python train.py --d_model=192 --n_kv_head=2 --norm_eps=1e-05 --optimizer="muon_variant" --grad_clip=2.0 --warmup_steps=200 --doc_mask=false --train_tokens=195600000
MLP neurons of a small language model. Each row is named by its layer, matrix (gate and up: input weights; down: output weights) and neuron, and shows model dimensions 64-159. Each number is 128 + 24 x the weight over its row's rms, rounded and kept within 0 to 255. Numbers have three digits each. A neuron's up and down rows have the sign that makes its largest values positive.
After each neuron's rows, "fires after" lists the tokens most often just before its 100 highest values on Wikipedia text that the model never trained on; "fires before" lists the tokens most often just after its 100 highest values on Wikipedia text that the model never trained on. A number after a token or word is its count.

L7.gate236:163125161133121121115156099158166147109157109087146082122093121103122188110136144136142114142145158077108136138166146074140140126128149125136098103092132134142152150094116122096139119119112117078142091157099145109135144145134076114139134107151117109137133137109107159125108102159153115153
L7.up236:095127091132147083138108141151126155101114129109122123126169109117163114106120125163128144168159141106090120120141140115157124159112138077110086157119062121105189140137112146166115118101071122100100126154126115149176139133091136160106111080117130110113124056146144108132105130154126127109
L7.down236:128142129129101139168149119136155134140168116180134116114128135131127107104127140151114157100134129171167121109134162091131144155136124074111163146109109118123110107106118111061148157137086096148162106117090160137107124152158144136135083139105102114124154136138128119128136094114129134157
fires after: "201" 19, "." 13, "200" 10, "e" 7, "202" 7, "6" 4
fires before: ". " 25, ", " 21, "." 18, "\n\n" 13

L6.gate206:091133109097135152100156152134152134137169146100139139137125123139152149135135113125124124124089131124140110088105107086178104069132137083125132097130136110127166154153149105129129153125138169151136147168105141134117150121147165122101129154165059083117126146094123109148133106135144093101
L6.up206:142120178125173099147126197133096140147115136100134107190160114112126137128181075093113142154109110154119136106125160128119139160110118096131120146143130159087075120143102125127105136138062137104145135151126091180116084122107101075125173099138119109157139097126128147098122126148144166119
L6.down206:129150130092151126147088136117149111129143146135155157112077112110124149145177126084099121108139130120178138142165127106129111152135149099109088137073141121135169140161170138124117188090140140122112126131124110058128152093129177169136155101137156131136183146131107082142128105147105102119
fires after: "ed " 44, "it" 42
fires before: "at" 39, "St" 36, "K" 4, "Ar" 4

L7.gate234:107131112134127149138128185192138101127140142090128125144127097133128154141105123121106165170172167105133119139097097126146099094086118092135112138115115133104121153180117155116094152109144086139075139113116151107140103109111129096110129115128076157111110150139101121134128108111136125054
L7.up234:136133119084123134113151139155139090061137158097121095113080125109113131164147141137179148146160121111141112158085149141124154101150097134132118146123144144096117073121133119132130134153125116141145148108130139098184138147115113149119147114129128078121120161094146111143117149137095154110
L7.down234:108118122098123121175118165083152124119149122138095176158139104150121106137119114116157159130155154119131130092086128128121098160137126163123065161076182106119167107144137136096130157146132152120107158151121138134074128126139145137143146117099085111124132132115154112154107116119138123137
fires after: "Th" 16, "i" 9, "ed " 9, "ing " 9, "e " 7, "y" 6
fires before: "ir " 32, "y " 10, "or" 8, "at" 5, ": " 4, "the " 4

L4.gate167:165128171124110148137155138089131150085101126117165109120107112146136117128148167131113167143130110119127085098126127129161132129109128110084080107176137128103108128112168105105130149132077196130124126098076092124102110138126095139148125144160124086111147126166148166132129111160082113132
L4.up167:139126178111156165121117140106110142099091118115155142117118126154102129127137155159162130114177108122129077095101148158162124167165116124095098099106161130147163136114100160116114143090118183147137107093121093147096116118146112117122157132122110093124132134142146153135135125140104077112
L4.down167:120121173137147129103129150093125150104089124184117115192100109088114118139186149140140112103109146148153065092120113135134104160152126125081085087138143119114128119082122142130098119117105142162130112143110113135135143159116125131109161116119148147094138131130125132124134116147107096118
fires after: "|---|---" 63, "\n" 30, "|---" 7
fires before: "|---|---" 40, "|" 30, "\n" 19, "|---" 11

L8.gate446:135142160112158152108114100085144108121131154090082111139167156132155139128119110161115099145144110126043106161124147146126150146151147111128106084089137102118117143134104127148146097141130142096145112103101132171141105182113100090112099127129129117130126128141142125097124092142108151133
L8.up446:107123114099195132163136108128165139116135095134132097114088114111113100106099117117127125136137124113167067127143120125158139136145158133095131140145127113117116075135125134171164081100139160098137094099144140177140154166136126126146115110125150116130141097130140161089100109130128155095
L8.down446:146147138141149156096133089127124132102133134118137165124121113131127122121105133105135151132121078153125143040136094117111150132127099126106139114083141136109088109108157145106104132143090142143113069143140139113104131096147147109158118159127122111144099116113125112116179114137117124140
fires after: "|" 47, "." 24, "s" 7, "==" 7, "'" 5, "es" 4
fires before: "| " 45, "\n\n" 9, "|---|---" 7, "- " 6, "===" 6, "==" 6

L8.gate385:100149093084098122114139143131124113146106160108106117117148134147188157154106126103123136115156155105126131130105103138101164075070118164110125154103141133123105118126144120141119099147142110103117142169168131159087136103137127140158150152134074152116147117143139142129162096101123145103
L8.up385:086138109124117108127138138114118169115116147095166168136132115167088146143078143077099092173123102095140081151120103106149147158159145111138128144091122145139177128095151165131153113160119142102141105147115152149128116124129128146142097107111122163115103147110129094147104142123127106164
L8.down385:119151152113136156154130123120139123116140145157114097107132143137151154140071134107107135090126137158166173108167136130128154145146147145099127134166111089136114135149120125137173105141141107142191112106134141098124129140117115130125132203143106140132132106133119111151153105075135132135
fires after: "am" 40, "ar" 13, "ch" 10, "L" 8, "ex" 7, "is" 4
fires before: "ion" 29, "ed " 13, "d" 10, "an" 7, " " 7, "ag" 6

L7.gate386:100127121142111101160077156173124128152139179150134086118072145137143109112100142119065147101122125149113130130150117100106147126100113148133123117116120063142169156172106130132149121107137141153107130135146173148094136154150139114139148135142120116082179132107090120116113109123115127104
L7.up386:118089116172110175123128153127140119132095163153173162141154118112159113140099124128163170151123109119096145115131107130136137130078120149122179139147133095120145159147133123088126122133146120159109136088144158151141131126098088123176178104149141150157108123090127131107173122113092115158
L7.down386:102145093151069120131106150180145105174125148179142142142116153106176120109084144169094156149126133131132099145136172129165153099117157110117063109120101118110092139111147127143100140109165155147097159110109112114094141110114123098167117154179116146117122115128112102143097112131092125133
fires after: "s" 20, "S" 19, "O" 11, "m" 8
fires before: "m" 20, "e " 12, "es " 7, "p" 6, "ed " 5, "n" 5

L4.gate437:092119140100140128125106124125121109167128177148137110153131141152134145133131079133131150139169103141150125124121134140154138098105140135094113129122133145096162142111115130100120113119096128114116120125125144158136173151134097128122119075148113124101137112084157053124130136106118127234
L4.up437:106125099143112104124161130096135111172129121140152143124130104154164180147108105108107123170150100140163115120148142126177158113110132109111111162144090115135143078153097139144111165107132155082114112167092153114098132101113170127135144157136118189131192133105139139118154116133103144162
L4.down437:064130097104117131125133127154119106145091137148162111151124142144137112121110110140114130136136083130112113107185129151136120103139123155096158093102142143144122105121180075138133117163134098135136113164134124160132135147099075104120100107118168131154115138123150078086113147109175116162
fires after: "am" 25, "p" 22, "i" 14, "om" 11, "im" 5
fires before: "ion" 22, "sh" 21, " " 16, "an" 8, "; " 5, ", " 4

L4.gate359:138134127119156165179107121111137135119102173115113145058134148153140132129097124088065122141147135147084144103158138117128153091147147147092120130128135122112073103119153141081095110119120115099167169071124137104158128161162123129114110133114108123120138100100090179128140178117108116101
L4.up359:119123085146154138133134137144124136119146155157159107120129145131180065128087113100155099085133141146133098131149178145115091129168093088134136153123141137134098134115112100086116165150155134088135174092122131129172125090151111095098101168112165150090134083103157137096098117131146149086
L4.down359:117133108137133139104126160136131104132169109117153100142129109083110121142096096125144163125134131107133131129136140149124141157118151117096150116093111132115155168136152135106146118120130130092170132071136105142115111144135147146131101190134127186171122122120099144138167136123122100108
fires after: "|" 34, "===" 20, "==" 8, "9" 5, "s" 5
fires before: "| " 46, "  " 10, "The " 5, "- " 5

L6.gate67:129131165166106089121130124086157124144103158130142140150120107097122126121119118081131090151087109157166117128114152111127189095135177135104118070114098119119138151203073159134110113112149093132130102123081133117085136137125138116168128116131137102197151143094131159103141126142115094130
L6.up67:116123119102144146090117158157144135128084124148138126130173097093120176081138122083118128094082159105150161101140086116129094104085124135145163133141107133119122142146101150135112143116129080114122121144161170126120139131103119117172147132133138214128109102121149111132131111145095104088
L6.down67:134132119168134135107117100124123120142185151103102116110134119151144122142141134124103149097112086130133088168125128101080086153162160132114140107151120133118163111134083130134109152124108108121190129124071133164133138177132132140117096099119114100129140127054163131102104141108134063161
fires after: "200" 12, "7" 10, "199" 9, "w" 9, "0" 9, "202" 7
fires before: ", " 19, "s" 15, "." 9, "–" 9, "s " 6

L4.gate53:114150129155142163113128125082089154155100138085116107178148131116136107109092112102188144153169109143101123138121160199143129142181113119116181134159164107116138125127115171079157114143101155110165160135149135135111131138111097149165141175115121097158122108154113125123149130149111114119
L4.up53:150170116105087118128139128106115126128123169109134123123134131079111154098111126144170144111180123097124107113107151111120153129179159130104181150118122117104129177180133152103138109113098137138152133109125073148123126118161092125134116141166175115125118096096074170167134121135118117140
L4.down53:113113166180182125105146114149120096172142120110116155151117103125119104169152188129109155123113150137112180130109140103098100129095164158123153174138110124115127146116094116145149091154156113111119128157134127110147142125116122173121135126119124100136107137136176144122122103100104123136
fires after: "\n\n" 38, "; " 18, "|---|---" 18, "\n" 14, " " 5
fires before: "\n" 24, "P" 16, "N" 8, "T" 6, "C" 5

L6.gate470:108151131143124132147120108132170120074141134113122126117100181147127131127126113123117103148153109114116114108066141142156164117123141129138164112087137126137091159140148113135129136155173110087123107114133133115116109138173118121126109159116101108100125135114149140155150110138152138127
L6.up470:104136126174072110137129129122139136162148145106102173126092134123111137122147102139127128117098088153108116146116145170147148133124115134076151114127140134088100125144158121133123138137154129135122109096153149082165163175096097112167133134155136119165144135130104113145111165108155144160
L6.down470:136118096122109120124098105126085140100109129117138103171087119071139109120099119111172087126150105122135126125079108162125188141117113136110142138123087141133128139119121139121142117122111143131111085143142169110162172155161106139149080154111147114136117116184126101153139132126130148101
fires after: "c" 39, "C" 9, "ar" 8, "id" 7, "end" 5, "at" 5
fires before: "t" 18, "tr" 14, "ti" 9, "d " 8, "ter" 5, "c" 4

L7.gate128:096111128117139135117117150149142138114104161120056136148083123134158189160137159118128080067142121124112123132133113150145115135117144150140127108160110140109133125159122154124104112125086141140106117122156130126161173106112147096074098114135119142106130131131151115144138151130136156108
L7.up128:110176107124127115110181145118160117129133166159156120087128131113110152107158102163109112098172110104144121118125115094130140122183133126088117110125140119127106155132110115138148128126183130161088096114108135119145125122127134102102094152121119167105111109140135165161078116105144111102
L7.down128:137139146139097141150142116093135131095145129125178139118144140098144103145154084158139132088118127154158136117170085140140125145089117161139119120191099141149117167127171143139172135140104119074149130133130080165116091129122154120114126169120114149068112156151098099147127122117137111134
fires after: "en" 11, "ot" 11, "el" 10, "as" 8, "ill" 6, "et" 5
fires before: "all " 22, "o" 11, "er" 10, "r" 8, "ur" 8

L8.gate466:129173141094108134106100146139093161109134136134089137125157112139121127106094117101131154129124108102124160147155126117102132130169103162099167123143145134129119139152143143128111117107170143146177066103092127108111117168147149112154138076144112142134134174112128132151105083145126115109
L8.up466:110108104136149151112084121139120152149172155134109083119125129120152152139130139112103168121122146100093142114134098097135144102130148171146119107112135090109174149152117109117119144152101121159164140115148121143153154122118135168136130168112109144168150135110120117132111141174097174172
L8.down466:124106115120137140162129153158117113182110176130165164145108120105138138134148114117105130123138166114136144101154119071107105109150104099180116157155097160118127113129121132122127110155109095106171144102123107108127135161115146092168125089164108113150123148121115093141144146134194193126
fires after: "f" 18, "t" 17, "m" 15, "l" 11, "cl" 9
fires before: "t " 24, "e " 17, "en " 6, "ing " 5, "ot" 5

L4.gate477:100124094113121157140149145131133126121135121124098127114134138147163128148108126094106131088141124141083162109108142115124163111135158107121092119122107100126144157138161118114092130109118156118143097125120148102137140131158125112132119124117089123149130167086099166109127175188155086145
L4.up477:072123103126142132138134164107093135134103147139165113127105123140135152137088107131079096148103103092136095091165122103125124136109139091139124188138093105105080145120132124124121125123114134140147079149165101135126097178123125153135130131158115121113104109112102157127142170137091148117
L4.down477:169133100152100144092166198147092173158119124139136142082125120128156137135109178101081111123146129147128129151146129123133119169128158112108140171098102145107126096061181120093118129126139144113145120097122112132095138144156120106179130122167150144130133143121106121126168166129133155117
fires after: "p" 23, "l" 11, "R" 10, "wh" 6, "m" 6, "h" 5
fires before: "e " 19, "t " 18, "ed " 7, "p" 7, "a" 5

L2.gate471:143149113128103111153134095146140152152188101121100137150125116118171105123123175120157175146093134071185133126082143129163116107092161128117099082153135126136107143149126101117109090108133153133136121111118099161080131122163112108114140108142096123065123153143178162089141121112119158120
L2.up471:155119155139129106128153116139118144143102163152091152124087160137104105140093100090127175148123108106111125089119088162121123122144081119079137125132131130144141179169153160119135112128143111097137128152133168135119119175112108140147147143176115101118084110142133145129170128130134124124
L2.down471:087127127174108135115124090135141139167124114096099151170097116140140136134087123132146142126116140139096144122112159148124112114105036134112136129104179107167116104145131126107138109161168091104163117109137108135090101149130122132122121133173110114153159152122156116134177076121115147118
fires after: "F" 22, "C" 21, "c" 7, "n" 6, "T" 5, "b" 5
fires before: "t" 22, "c" 20, "g" 9, "d" 7, "k" 6

L8.gate16:136133140135142134124162079139131111125129132114105092120116109168135165109102136119173111101127113124130165120134141147143124106185125134117112116129105126130061138121093157138131132186120115163100106104143082130131109138171120138080121121160143138100084126141121141105170093135130141169
L8.up16:089128133119125101139143186125127161124127115136115091112161123159145128115143148133093142102141094160197089146146141126134110212140151158159161125116131125124114138084153110124139089137124131132096152089122099119127096118162129136087182168115143087112150089166151137152141163077132148161
L8.down16:119128110146117162114161039103144095110123137153115119146112151113160141133095133118127162072158141122130149146135160157160146170111135116087158121154151098103102161137099113101135111135133095134119123128130080119117139148127168125136178158141139129120118173114132126091147146115163153130
fires after: "ot" 24, "-" 14, "ill" 6, "o" 5, "ew" 4
fires before: "all " 16, "all" 9, "o" 8, "ur" 7, "ap" 7, "as" 4